config.toml
activation = "squared_relu"
extras = ["capped logits"]
lr_mult_down = 1.5
decay_fraction = 0.895
decay_shape = "sqrt"
train_tokens = 112700000
dataset = "wikipedia_en"
MLP neurons of a small language model. Each row is named by its layer, matrix (down: output weights) and neuron, and shows model dimensions 64-159. Each number is 500 + 50 x the weight over its row's rms, rounded and kept within 0 to 999. Numbers have three digits each.
A block is one neuron, or neurons of one layer that tend to fire together. After each block is what it responds to, as a language model described it from the Wikipedia text at the highest values.

L5.down8:505486531648521502406525640491494509522595407545473505544510484506477527526455528506521472433527420532509541527514541511481476525494478475474487518463461410531560497488483551398539552503538516606610473538491458521509439499460562480481434493438520530434486502465539587594480499599462536457
L5.down54:461499462420551453515523449499535518490506449460487462506477465469478450515534536595567495465509496527628575547602474480414533602542537522512424516539565414363359510501545510484398479564480489554515518475548482556499490567472604494559570456495500579444531452388524398460537518438512446520
L5.down75:535456405486563454449539472625558482474506458515439488591400624436489538445544469537556425512489528477447436477530504537522443413522473486538527523456608585472439534484447509441424412577533457530452563533512578537517482541460551546462466529539507557476485505453574496484538509607547439587
L5.down278:466620487504567536521437434477475488448498447469510472489443466466516518500432580480527564468469484515447563447390491501565532494446483514475478508438432561501386474488405503459559503458558440478498502451464551507478434468483498474493478422531497549424532554506490452523489533465508494542
L5.down435:529489460492532409386512462444555493455459475510502414546438476495489503475506500413477515449579480532541479441547515515448528490454471508630520443532465582468456544475507606534448479565514429474533647567499434456565525506487466511480493470544549631397463534585362484460410474587509494449
L5.down668:549530454542451524423510563422557494502483476535586459503425460513469577465526428426462586435524447452524394511520519487508513469492476489530465544484464582454510439491513451457447480518529453521468578548488389411540458408478489496569576475546554483496511475405550544427524442587478430506
L5.down672:487495456497540464490480518430561460491469436514481421513555528525467519533467472461483496451494499500470522524563478482420619482460546491625418468531516581523542515471514528457542541541525453596475540482574490446480556508485528528516466583579527534499501532512537546544375433524454597448
L5.down732:454465531474381558608573494563444442535518555552584542540496481523510447406484491481454437323598439472510559520474483490495532484478442595493448461470524555447547595560566491484423511529574573545492487532530536475452484414586529604511564509483540496495400586477423485587498574469561521491
Sentence-opening referring words

L3.down95:430588570616537455560496462454459561440512457483462488443552389478525540454450451436490522426413487430461472495486479587560478524487578518520494468433521428507481511555421465504470511477486437558528509468440456437560373533505483419438531584549511515476545535480511450445470522440632548461
Word-start letter fragments

L5.down20:507529597495562425546474451475571503579533460456557468598426489462552471509530427465501545510511476468529496528456472546488546449506554451414525604440435473530519460529521538419486542423533498496517462586594573508463520575498559451515524553499481589533472511546524354473513523491595578508
L5.down86:552560463478549404576620419530488512408512463531511464546506406494416541468524489489487507406488450505501515518485631527578492670478480553514452506461476448432423520407517491522480471480567448524527480611511536497508458451577571502506602415530464531422536397529558439471530526484491620479
L5.down90:496470431546604453470543559537471503466447574563564510459508503501534484427468534457629590512531497530530537506528475467564484444496533529436452461520526507463446457502465517513524491530478468476529553392544461504431504437516402483471570582474433485468528505489456309564482584489466436492
L5.down136:578492611450458515550491530511432531438421495508503459524526459430557503439462488483594481455609537512512479505441581514524441457489458562524474443526477548488470520442487556521535465541497547485455513546516438411499488510593497491481581510481562458498407538416549497506499473612538439573
L5.down234:487534421513431560518560496505544488523504498499474477571454470538457578396504529459514536530520512498558458490446448493469453522508413583431473494484510589525500500390477561457445456625487532504541495563631534543489495511412520498475565433532591578500558529497493433437542434488503511588
L5.down458:553478564487428430543558439517505471566560495632454445443436543489522509499405496462550422438493495494577448525487410444539518529398518595607494519468487537505457441447510474413381543529430452417458549449554477540548541462519512584523532637482487503488546472441497512336465463474528449555
L5.down667:554539463506466495543553501557507506543476500517490498362523448534499438439448506501579504556454549472509433433507544578410444413459534450539470441560533468564467494584500463523450406544448484479548530514530563561393529495520490563567482472511510576540505576506490531395474520503457511502
L5.down693:479587491393464533513493511569549466491526480401478542483565529518442528485457415566489522489449453456448573435526517540430481530459516523530524543569385463504505422597472523466559560523424465479557539490456411544561514549407513490603536451534565541479420398535486521581512562441548508403
Word piece after initial letter

L6.down56:463428518451574465451509567530447570572532602497414439491514442472533462462504511483595602485530505482493456523474550549527571499467566455542468529430361518517484601458434509439477497552601481526522517581535511525509507460494557460456527555426487524486506480590494492531452473431530455561
L6.down302:433442423447480531518559596554506494532483473509533471475533525449441465520480500490511579450484484467397466507478477542517441544497439554445533501367525598501602527517468547527487583488508439390517434553546577463534485530453475508520504535462507519408493527570488534516588491383580465480
L6.down305:524516390492496470553502479535489556478512523518467495516453452455492510474561480482433476481546593544412503539514539546458476439513581428519461445503491520456488445470507418493461579555451445527547557451452521583488483536472543653571532527487485532488524429575493508486433592546582467501
L6.down322:459490521567509502513502462542577412453481384463537467402478533562434422536543471507552511423511548532405516483456440552487488440500427497505621541449460592586569488500516428545559478436414477532464535526508483493517507450480505420452463500491477505476484479573422522552525630518450541495
L6.down329:482493487472531568521470538483460574644493494512597387516507509514487466551481483472529516484543474473546563473486499474470413519447408575437459526445518402524491504495495544522545536538506443553562462524465552512549514581508426453507497521505473574554429585499615595495505470461422490451
L6.down490:517612570539417438537575443452542447551542411504449366498519449462540501542473563565552516456505560501556501504480512520528562393438372490484502480535496512519494431486399498531507427526528488571498587514544539484511476532559513471457498451588510503515559494557491453490443410526546473451
L6.down591:486499434546564523474551522430540616527438477489571464530597665529480530528528395442434525531543482420512504437448499485394405500493536566525529588544511499507496552408520518548558549517478416485499434529556443516518447500406455421475503518470524586427560491547395454516467557354466500472
L6.down735:439563557489464387505491484395516569501492486575513416601514606484438473491397476512409485519465506591485496463557624459444416580462519510474528474501571453471515486490478540471504607436507485483527585437527511495507493533495506464494547489526560489548466549392617444484465434509469474492
Sentence-ending periods

L6.down106:546496516536491554505603477568514514572464454515463587519481546400493480464530446490516486539586501517436488487508530517485472512561523503579545531577505526445432462461479468520519483477467539553519526505571518532564444538517463608473630514458490508517453502462415498504457497590485544591
L6.down254:419496468557450574413540458450528460462509505547525582504526487557486468558437474519523604533519523474505514498507453484499530510539524464595513569490510504490488550570505486572483579531571458555595539496523549512476532465552516454510510458506468507464546484520535544417531467496440572542
L6.down288:497529507551465553523394520436540574462541524454529538545499558426590487531562481506541460509439480400477533462523464435493557563576458543491512467604515503412434541428444374562518575518417545525552453525508462576439459549525617469488557475511451482445388420510528506483541420417494469493
L6.down303:524399541475532535481478552529528502516530535564428445541540436559486500511475558589523478411523627483452434561613507431478511536475473474505447516439471451419481507575520484545490503496480533515535452552402485527606508461492541491414536546461411455497446527588499570501559506510500497534
L6.down401:516423459457457392511582551503569550530496552466530511590458558560435539528511469522541453486507457446568448604490551426433446458433474473536423521428458548508441495509528561455394453480493559470501565429534452477512629492434527521564451576487521519518504487431507614456427441471512495548
L6.down532:503549496434485555461354521507504582438529469526493496495444463473575460453534503576433481454481401524479472521479511498518495525519448510446476445442560515474560579523566533501532545474444516516550450413586456442542495529462537418480430574525521493426555445410481481438609454467538499460
L6.down621:509576524534558448439427417505397580499561488503490535527464514431428527367368439573475474420507428538567546508423480530580490498496476460535496536485473454492468474446442526497520516543496483458401468512482473545481486444483447417495472533503440430424523485445524506580483470507445495529
L6.down763:557491511523495534494385539469414435550468527574539482522434494554488516456492574451500486478532497423547426532497512563535516520440436544516538456508425507429512521536503502503482512589466499531492423462555441494451503514516453565564417503531470468473454382492521552464587459471365543408
Infobox field-name fragments

L3.down32:577492542500538485503521453398436571453522475628490520481462404460460508473493598506516528524409449555525514553551452527411464444506633616412482527464544503484446509481408502532404510522452531574475538504508516554400520498477559415560419461507483554437542482553444467456451525468578473557
Mid-word "r" fragment

L3.down246:512573431443427497556516525453481502487563476545538469570509597402502567477529424472479491475468556455474375460460510471485532546596570382581508475432491519571448423568482509561427462487468522502459496489451584521449555453484575464420527496479471378501502524471509528455475498455453534588
Infobox field colons

L3.down189:452561475539532470426513567478524566531535476433545375593465591494484554442519413502481535500523423458446546452469428508486417578571450548506501594473537495548503475506442540399545602561531440560491465527447438537592438466345534481505506507544577483470553558466475466410404496438501549415
Sentence-ending periods

L3.down537:489508566485540545516628590506409531473500380513459483469557506540427471432484455532435465456434564506554486486473469484439472502452561565595535457531542492482480548476520506473525491493528545503574556549532443506572561566516557520475540511523427454443501523550482495525485417465529538498
Second piece after H/h

L5.down91:503499510424507480537560507528526537509458408475453447528518590466522431556549414490460578505515569460433506492478520494527507538418469542427463395462552621504474488529524476529437378555504509441558614412533494489442529534501564478486596491508569549514504471609456406452436442526478520546
L5.down148:502437493562569498496554384522453598531505468482567484553498537518436573422503472430375486531477533481600498476503442434598469494468469502510477417503499488501499468486474571487473559566553539477432496505462475494411541488512570509419510503495558545566434541490442435493478441581515528518
L5.down205:571533485490476440482456504553545494455486400609528481494578582443426491522590418442510613535426527448539507529503549459397484410498529541498471454459471431521530496493410601494474539416535432460504448527435544506502487484559428470547561456565427542489474492525409511466387507417437498484
L5.down230:432607543517533482514480548449507539474559438327463438434520539450538481506495441521441415533438614444499485475496498422509551413456504507532457474515571488529456443546419502531447499504478469581503578409492541471494603425466490527501504535490461403573532430474523482605546458477421521568
L5.down348:526533538492456494540456575567440552526568515540543538437507546516488472539507482510530444471536548548464455501485567493500481525487507531539509565594457451435507518430534410442446513568494396471563519501437544468613564493485482483465401635532449441516504508516518505567460558515477473469
L5.down656:478545495411508436560553380509445514545440449479526533515522491598479533542556448455536519512565613475547557478540491576427501445530542479498519500536547444495481609391485458574447500488533496526429580440561409484455565425541473448427523423626552455462560508481556471528494478508405510589
L5.down670:467546448547510485593465498499541437547462467550444488564594489579553529494617494532484576560456487479429517498505449520543528519470572569534480497484562582530493454484456501432466525493535500529484383583501514577528511485526491449564511431462493401560475406520515493472535489608516550482
L5.down704:498495521578482542440449563469522485469480448402641544482542455444562441456464486513466510606494523553543525622559471484456424493483533531507536506508519516499480483482456554446500496500537598460493648562480530451510542510483546470505552468475561516478483530489474493499492592540457572508
Verb endings before objects

L6.down115:524476492458501477496457531589487503456532549481509482620505570514470521471492551489520502470531505463486505540532507615482532452590536568493520488429519570483538487493466568413524462592409572493505535561570482438434481566541585547579473420585478485569460465505535446448433541458507527521
L6.down163:483563537509534456519475526473465502517377452565507457568471548439411556487575409513484524527473512510512506479506582524525440544473454576505510520549492607463514475518500492416488454475513433475493467531467531444444483497555476508429499400521478508514534523505511580539634512494516506492
L6.down191:432552519499402536501558471554483537554541506468540528435570574493538522490586455503498465512467566564505494571530452484511436449581495465480486468558472375518468484591479480548539588444581509475391452541395545515472470508479420534562468565496555465508510593412419533429547500451482508518
L6.down194:533511652520543464501501530531492446505513476464548392479479420550551576562544439500506456433509603534493533537442410431475454520550489479516505554586422524489506470513507489522467460506513517448560555477545459475496538508612539395453484439468469588514511550462515392482554438501467517514
L6.down294:513513487648483475552522422506536488592504570460466483517606517449526486479582485395484491510537454555492574526432556492533566459536545564473505513511548531577530451555490473591429522470571411543549551501512511544556514468451545536502499401539466541460546526527515554535418501544490564435
L6.down577:488506421430568493456413515508482420493487464516487441521549545489493531418530528464503566585421499464519461503388477434453576465564476481504497453448458507457500473507609400558563470523515473488461449451534606371382535544412494509477567515511419516520507505565537555404546423443521487520
L6.down594:479500467504447555509468459478441448508456436469431503465503469429522523464545526488485527535500388502528515468520500474389482470486575639435502514526612490555455448516497476619503465455544589489409571513469466520538602475518431507484437444438504443570530562492561512478491475475529516402
L6.down702:463540511530527560490519488512454469462511504428442512463458440499491494494526515449543460448434538465383510460467527541542452496514466579478497530488426600601497558511533451500539471516533456540541503502574512481480478577515501583554575566543475480453492392504530472485539478402409543569
Preposition before noun phrase

L6.down65:529546513515496459611524597562468480435541435429549467445538482463540510556502444414557525404507556530535464536533617530501528618405476556531573578536463581495529490480468571478482492531514526570528433496465411542447504464567498513488505528479440536525500482578438496460559525470458579501
L6.down154:511527580558474542471682433417489478539578504482528479483541500475418474573513459505479445432562382489537500435409544532596518551499519448468533428508472483510566424436452419393548538503439495517497484538449497581498569455524559556456521449549517498519397487431488432535502494559478540507
L6.down208:496591508545539525430514519450497568515472535468499493502410510510393479458529481546519529432503574517494438426425507558569562470438512553483383476478451492467497409385483462458546474455567422482557464472490395497526452495539512544486506516477539462543514513567600447521460473513468555433
L6.down227:489494464516517473562535557359567469374487495558480474383498582437514542473538447550541550491586477461515500473430527508576661540423580496526512592464528464474506483442517496497501477403532525463469550464504501441480426383554515472431537459529520503363493501573477539451516444508569448606
L6.down304:466499627491525405465551451511568421546451527465455515421520557445443580587532572482483448513488567567578455480546469550515494513479563481499543453580582436488413527465451520442475542565429477525533517460459505551542560524573555470538509514435512472516556456436443377465463388481519512515
L6.down406:462495459523560442530607487539530585518447501445462549402552527613602568543480519537421516542486534537458588468472485519577595461449508459438515561476500532539551497604491516559547480461601523544544498388481502586487479557557541495516562573509547520574484503479555470472485535427437434522
L6.down465:530525486444466571416458393502403511425524485556528494443509524414426464545502439497489499413549540479495530583523504445494468550441468538408519375370538570523553509493499576509506546541502472570545460489433474475522550449504534523498501482482508569516411529482433565514541576554480578491
L6.down528:561477532431529533496532501495439425455374539585460429517415539414492502501497530514567539544443479523429486531504511484445529493520588515428471518481500437449462550511504606504411549489503497577577542554461484489535519567403498560513434500466512506508589536522458460462503509438478453439
Verb slot after to/modal

L3.down603:516498500517546452476402487504467500458495473511551448551534577514598540521595526426584508478589451545451481494528503574428440492505553549537457537527479428480477562582569479564409513510461508523492574506390487517488501519519585520503455325426461530525477529414469499549466465534477550608
Word-final derivational suffixes

L5.down10:406479552445557521418580462522548453586463491494489399443547486598576529479523501580485577449484566449451571526526499487441554584568458451530556504525488357520498484561498512487548451557508563480481447450480453455486526468581527558493530503526594582477404569522495490542533539487552496514
L5.down29:549459436380551473548470556533571539488555574548574547441511526509492471496453507460571377489466448551521516517530463426532491608448445463536514482482485550532455459576499569498432474485515398519482537450538500489479406584471592404534525463469428554466575551514407548436574550355522536448
L5.down64:411510471565578454492520511483542526455474482409517472558517546536453450417513465403506511497482450586536458405491502495552480420439507470520473510486487546503554516466528451622498461499623556449566505610481519484532532479514500517481442501472498505527443517479551488428582514488479491441
L5.down236:497546470494429525473507489548538569491507542431453420489536541538561518529531629508432432499451516406423483408433503425458501465499544491529508472488467482541496517503470505441468446486430394574559595628540526510499412487441459396549497491528497544584496473483605509482520600523524503507
L5.down362:435437550457527440487550488465403540492529440480443521471442555499443424538549596481476447466500435457456467568608450508500510483538537489436496479503578551474525480546509603499521532465462472457417559528466522565435453478482498543490619434504539492520472514500474596490694575494512521485
L5.down517:448534546385597480494461437494460507517341504498562485485467493485574502537558569524517507430517528500491454499492424360568482459538377525381450549558393448468485550521480515539452528503552556597518479459554549463524482591461478555532548503530481558574466597456429500457475499510602532559
L5.down558:493517515514581477498492512500520487581486456568534533506538496542505439529497583505459479423480526431476460538466365546492530508519555447415512464439448555550537417503562507484548442489525456501383535474508499485539516516564424519548544507452521472464491474439496415523535564527470484479
L5.down748:530502439474423499480512501456482537446507474561540495420526528535505434435517458512492445539515533452467460501468458537484468381459454408457503426550496522502521554520526438499565527484486508490498515601416584564367441501512510462395454541528371423491505487499496535415468507538388414515
Infobox field-label tokens

L6.down300:503487466441564489503536553473464404555498399439507590464551577492487526444447454553548534539473526425465433558536542562551457446517609454564450376487478528506419497450503545407565440484471481460525517488463366540470488466532470503453491487496529476481480478546374626482482444509471534493
L6.down338:478575493535517509575531542457489579472499569475386543462509552461478427591480491525485513438494506485566508392504475631452442479468431531544518559461545524454557526409430477513474561554508471477503517475486539469507438400491461511494464493456479435577526534486516550552455476481518389518
L6.down484:498498499610562458454495513506505585477486527509444441458486554528590484473528534468567494515514534523493548552478568464555495504530474462489574575486496486486562487403551478440455457518511560479519539536541515468602607410425543479546448502466559489534513480529461591499493477536467436532
L6.down497:436477521444546382569470523387500559478470388494443519527533524548643475438551515494503481508519609458538491495437433507541418584435476511537436509565472536422527397517479521517463533478500529478583529535496580426521508497594482505515518564548543494581508493505486553565457493572544551482
L6.down555:487437527462445472502533494495542444504518548427584424557458480515479426518546427512457513506487566453520427529539582525467471393533394466443517533459419391483443475580467603428516540424538441463529487500578518468537484571439575403477503565403488479479426468541450485532468446548504380541
L6.down562:485520501494410463517483515603552395515552539545554405629439563441534539447441516531460540495518450534551507616548609409527554553568505536488548478439442460429525525606478465458487529498560520512449435463438500474455483561447553541545484493597577571519497508510453495502491469468434452476
L6.down602:556394588521585504479580559395467482554493474603477433480477532452591492523446554494524624448465526477599548566523453443470466415484389526508534493522513416544568452490515520546579495513483475466516510447547492571595551521588511460571416473486524431451566458570360552335421457422530480548
L6.down608:450518478487548518509467427525451530332538429470534433484545492518545532506508412506427530605440508472537545529516613419389472542560463537573529484581620483503449450491364499436566589430500510496476591448503450540560543464437532417499473487530459476457463541420488420489395534400492444484
Mid-word completion fragments

L5.down109:479475377534458521526477616427556476511448502569528355502447569437472548392548464466470542452508489567476521470541436550505528463475359554551483474499467532496524462543479464469459584572537399519523478514512547529554444489532511411461425479491556508531517499506496606338436564441468521470
L5.down192:494547566505586498483478564435537526466479550460515511475523548498477438452482490568504481549593414558497409486513549459531448411597496580538522502424491461503452487457488476470552447527438508540394578552462467456495465524538471568506477494518479454444416514514517384403581550521515475455
L5.down263:583441513443590560571558510502484477505493482484512415428588547636474463537464430562439504460560529467544583496514545526443397593504506509534552516592517511458471469449518469566470573492508460560460457468517492552434479452492595431443461533453503492503475461533519500502425556519472507514
L5.down351:497500446475514469546502428448511506557535498567511445569550491489557511493535415576462603595468461543461480434452469505559533513460370517440346516471525523537534554507562603582619503457581455522541567487457519483594437462459491455521596391536531517525550572470426565508495416536473545420
L5.down565:479526475584515558453537528475516639502510518513435415607506529578444562524530437524498511505497479405521514473422541534400427548533471541503487499528501440566547554521559513512522568556449396554397408565415577507583488435408500522529507599496532529418549549455466530581467562502458528487
L5.down573:456467486478534573635429489467561556445488472520528523418461593618549470416404441508438508467516507432453456456513650420470537424493446550492544569529560471457456530507499479559516570472580476536506509553545460484458533454462482504459524464529496509485543531541500393420451521431487429466
L5.down622:451585544441505543429550564449478548500558515521488344429525542500564542493504413411456503481565446449609540523507533523476437546516533418543573547424374488577559494475424428534537588545496464568451511537534545519492477472387511477447512498631482484484509579481434569557406507501460505501
L5.down663:462536523482507559549560474584511553434465539560480461505557479464494525490535390554508481475565591448566437510479519423481491463515434452562506460502519495570494394473549423456480488551583538528488574521502529405454368431446429441440532456494468507560534573469609505486458631560591515490
Sentence and heading ends

L5.down51:527480493525440464502498463440600611530445545530486524451532484475524462415483510463597483485511514454394578373527539447503500535416497517463565540540494543470516556492430546387448501521444543465600529576539448433484520499408423481468496524496603468375482513474491553505555568535577525508
L5.down80:422508498588609527478441579451491441470549552512547450493533601488545534464531526557490433438488468510489533476410526534472613561498538485515492511517501538476456516567475448541486492550520580515591492517525475514470398442484486514555544479456573574505583499426420479448493548586515600556
L5.down149:481581485460544535529503568554426487446512498515571438499431488493438584464476475543593410496413561480505452498506523473419501541497524551479409586477533507511499501455464424501514515503559563536488441472564540515617472456469548545498594462487513556421457522416452461511492524586568400465
L5.down452:583455464550539545448549498590415578498486527515548517365537387487548581463539544468552487437507456473497511522542445421566500524477406536549568464506433535530477556586533499420553522533597529521504517476509470413464457431539419438414498521446571600445492471489455483437479472429401464568
L5.down522:466468431575419554444535541523619449499495544560501486437507498459498497410505511493433507439507511558474556513567437515483536455410565444585508512561457469409526464461510530589479463501481557469593563444480526602496393536487446535521441502534536510469487478421596451492521518496514537439
L5.down539:421416488454516505489524579592476506505452546586459522537498515455478580512554523507496586537474446451615476541524553526482528566524517454522645399536531454511609444545476456512438435483506462499481517511485542520550452481560493520615499491404463527552487504502460475449531442488536511507
L5.down548:535477509588531475590552453526465500454545504501541565364511508506428506513484562458432471503446528485548516466481502569524530511471473510491587595536538449461533504557455550509532467543483619480496504544567471532583491513434500534481535472428460442527598507447444569471490469485549527525
L5.down681:481447506523568456510452478454467580476551534497549505528518418493401490403552537482566543507457416518459602503494537476427477559506495488380581459492490479482598534601475437518495592558524628472514399537506475470504589589623584474540520532464505470521479496558441425516558441498421488450
Early word-piece continuation

L5.down98:498408546552473441455434463572427505538402484505448558490493542476501394528574485420499588493514497470521490488568455546442549480477529602456455531546527534459583511479502439533500525546426519482418506518476381555510476494493497549505479442551464569491498562548509465484459448544502516552
L5.down337:403501513545513570537578420606514438532549469465476500419493514527570502582399470530445554507490516473445556513490508505509477571479453476470498476516471477536444491513509386527494450462425406411400387549491478512394480472467591449459496442404515581484559443528456538486568454422502569550
L5.down482:539550477472526568568562529485467421468442508595540428593532518452425589526557371470576517448532484438516579576500545615493494521626503470439483509617477540587460495569453495523461565456518479506532467434503526406534478466526540476548535458564540473550517491507521517478527519560501526400
L5.down525:477477475576505505515492575452540515438474509511460516477494521381504505535471516516531473555559607490438442525468643512497591591539614554550446511436591543535542530552486536535511456420519429531454578514477553378497450556496614494468526548499527515441477591478533528441531511517504518532
L5.down543:546594546540509471507478504581487495519414497511469432476558511530504483517576687401440511493585558528533549414604495458477537515554546510496513530523531484492487438490566503431475494458515457482477579477520522425491543529470534509410494478552496480394588450450474520486510514529480550469
L5.down597:525521450510550589513374472485587430531483491620371427522517535434532425547555536558501532441517465487542539457609505503437506538488536612540532572447460555485557548565562552471445537541520493434493501451523501460573520526538586508543470477500508514447509523470522580507429414419476477427
L5.down628:508438532509513521553513566516447515500500557492433542402519564446493542441417607461465519484369398435477541525440467546515518418512557565479502437467461544545547517431457438492430522497540500449548480458533459531551515455494486456563508568525502471553431470575541534566497520472500455475
L5.down722:524547456632482527459487436542441498464444463556459480539473586461457515545497498487488506476603566502499530575515433580591467509489506433479505484419526474545518532527536544495489524519485431557497602434556522441511478511434583509518578480526484431380482425491484556529491525462515585449
Adjective suffix completion

L3.down202:504503440522542489504403486478460434441509508493494413486535499390487559386480509565501598592561544500528521455487362522399446559475457499512456499533516493549480491547503537536453431559485515493505638448592578466565551448482523547515497425536512400548506507481492475484498477367538546536
Preposition-completing word pieces